Part of a small language model's weights: 15 layers.
MLP neurons of a small language model. Each row is named by its layer, matrix (up: input weights) and neuron, and shows model dimensions 512-607. Each number is 128 + 32 x the weight over its row's rms, rounded and kept within 0 to 255.
After each neuron's rows, "fires in" lists the words (lower case) most often at its 100 highest values on Wikipedia text that the model never trained on.

L5.up275 [106 148 135 165 124 134 127 165 110 121 153  85 170  49 169 112 117 116 116 176 171 140 121 127 140 100 119  98 107 126  91 156 106 157 131 145 105 181  85  82 133  89 127  78 134  92  97 136 131  88  94 131  89  87 137 144 106 114 148 143 126 110  92  93 105  85 119 230  91 177 154  81 121 120 154 160 108 181 159 102 113 144 120 118 115 152 197 160 171 108  76  88 171 119 101 116]
fires in: "of", "are", "the", "4"

L5.up1792 [137 170 134  94  94 126 118 186 105 128 174 131 139  85 145 170  54  87 147 117 138 119 119 105 140 132 103 109 139 127  98 108 140 134 209  96 133 146 120 145  97 171 112 131 107 128 138 195 150 161 158 139 157 108 128 125 142 191 106 151 164 199 160 124 174 154  97  67 106 106 182 126 132 188 121 108 163 124  82 153 162 116 104 128  82  77 127 114 129 130 114 115 149 112  53 158]
fires in: "and", "but", "then"

L5.up219 [ 65 123 115 155  89 108 141 156 136 160 102 126 167 170  73 155  64 203 157 129  95 163 144 131  82 104 100 126 118 136 156 165  86  95 108 199 159 103  89 108 124 132  51 117 103 157 148 136 102  96 150 111 104 135 127 109 131 117 136  96 110 111 121 106 158 110 113 157 123 137  99 105  68 111 110 121  71 135  81  83 117  61 100 126 146  70 127 103  96 142  63 163 142 126 145 110]
fires in: "time", "career", "seasons", "on", "years", "year"

L5.up2270 [138 174  92  98 115 212 163 127 122 157 152 115 161  91 191 133 117  46 115  90 105  65 121 129 104 131 146 133  88 146 123 125 128  77 148 132 124 149 111 116 115 158 133 113 134 137 170 150 109 138 105 115 218  83 100 126 145  97  90  90 156 167 111 125  86 207 143  75  87  76 144 109 198 152  82 129 138 144 179 172 122  87 110  98 127 134 129 106 123 116 120 121 133 149  88 221]
fires in: "and", "or"

L5.up2555 [150 101 119 146 128 117 163 108 146  60 112 156 151 111 126 234 138 167 111 102  94 106 130 160 162 157 141 164 107 139 105 170 151 150 141 129 197 102 209 168 141 127  63 115 108  98 116 157 122 195 125  98 133 120 123 148 162 192 136 149 151 117  82 223 103 127 133 134 133  91 116 119 167 126  93 110 112 207 142 146 120 168 125 140 196  90  69 177  88 103 112 144 165 172 164 107]
fires in: "it", "what", "money", "credit"

L5.up1500 [134  78 130 130  80 140 145 138 104  85 176  97 219 117 148 163 110 130 145 148 212 183 142 101 137  44  66  93 113 132 143 183  99 142 128 148 177 189 145 141 110  65 100 174 114  91 148  62 146 163 179 129 169 117 190 183 152 112  77 127 214 146 147  99 149  84 156 112 138 150 143 135 132  64 191 123 104 144 147 131  91 110 119 138 146 162 120 170 166 113 110 131 120 154 104 172]
fires in: "a", "this", "1991", "2021", "too", "which"

L5.up2585 [118 137  98 199  72 130 137 156 167  91 151 132 155  78 135 114 130 124 145 174 150  73 203 128 132 149 165 121 131 118 165 142 174 130 105  81 143 109  95 167  90 147 136 107 117 106 168 180 134 141 115  88 110 132 155 167 108 124 157 105 110 171 174 144 163 117 157 150 117  98 108 141 120 148 128 103 141 130 119  87  64 196 122 129 183 134 162 156  95 124 116  72 127 151  88 218]
fires in: "a"

L5.up2943 [106  50 154 134 138 154 151  83 138  78  74 176 136 114 114 110 137 169 104 141 165 140 132 129 143  72 149  83 158  91 131 183 139 127 106  82 152  87 106 139 126 111  87 105 124  92 143 124 140 226 126 141 174  94 153  96 118 182 126 142 160  81 148 141 113 194 101 157 130 152 181 110 121 132 148 136 143 123 131 102 140 188  95 118 126 153 119 145 223  82 162 143 156  95 146 149]
fires in: "in", "at"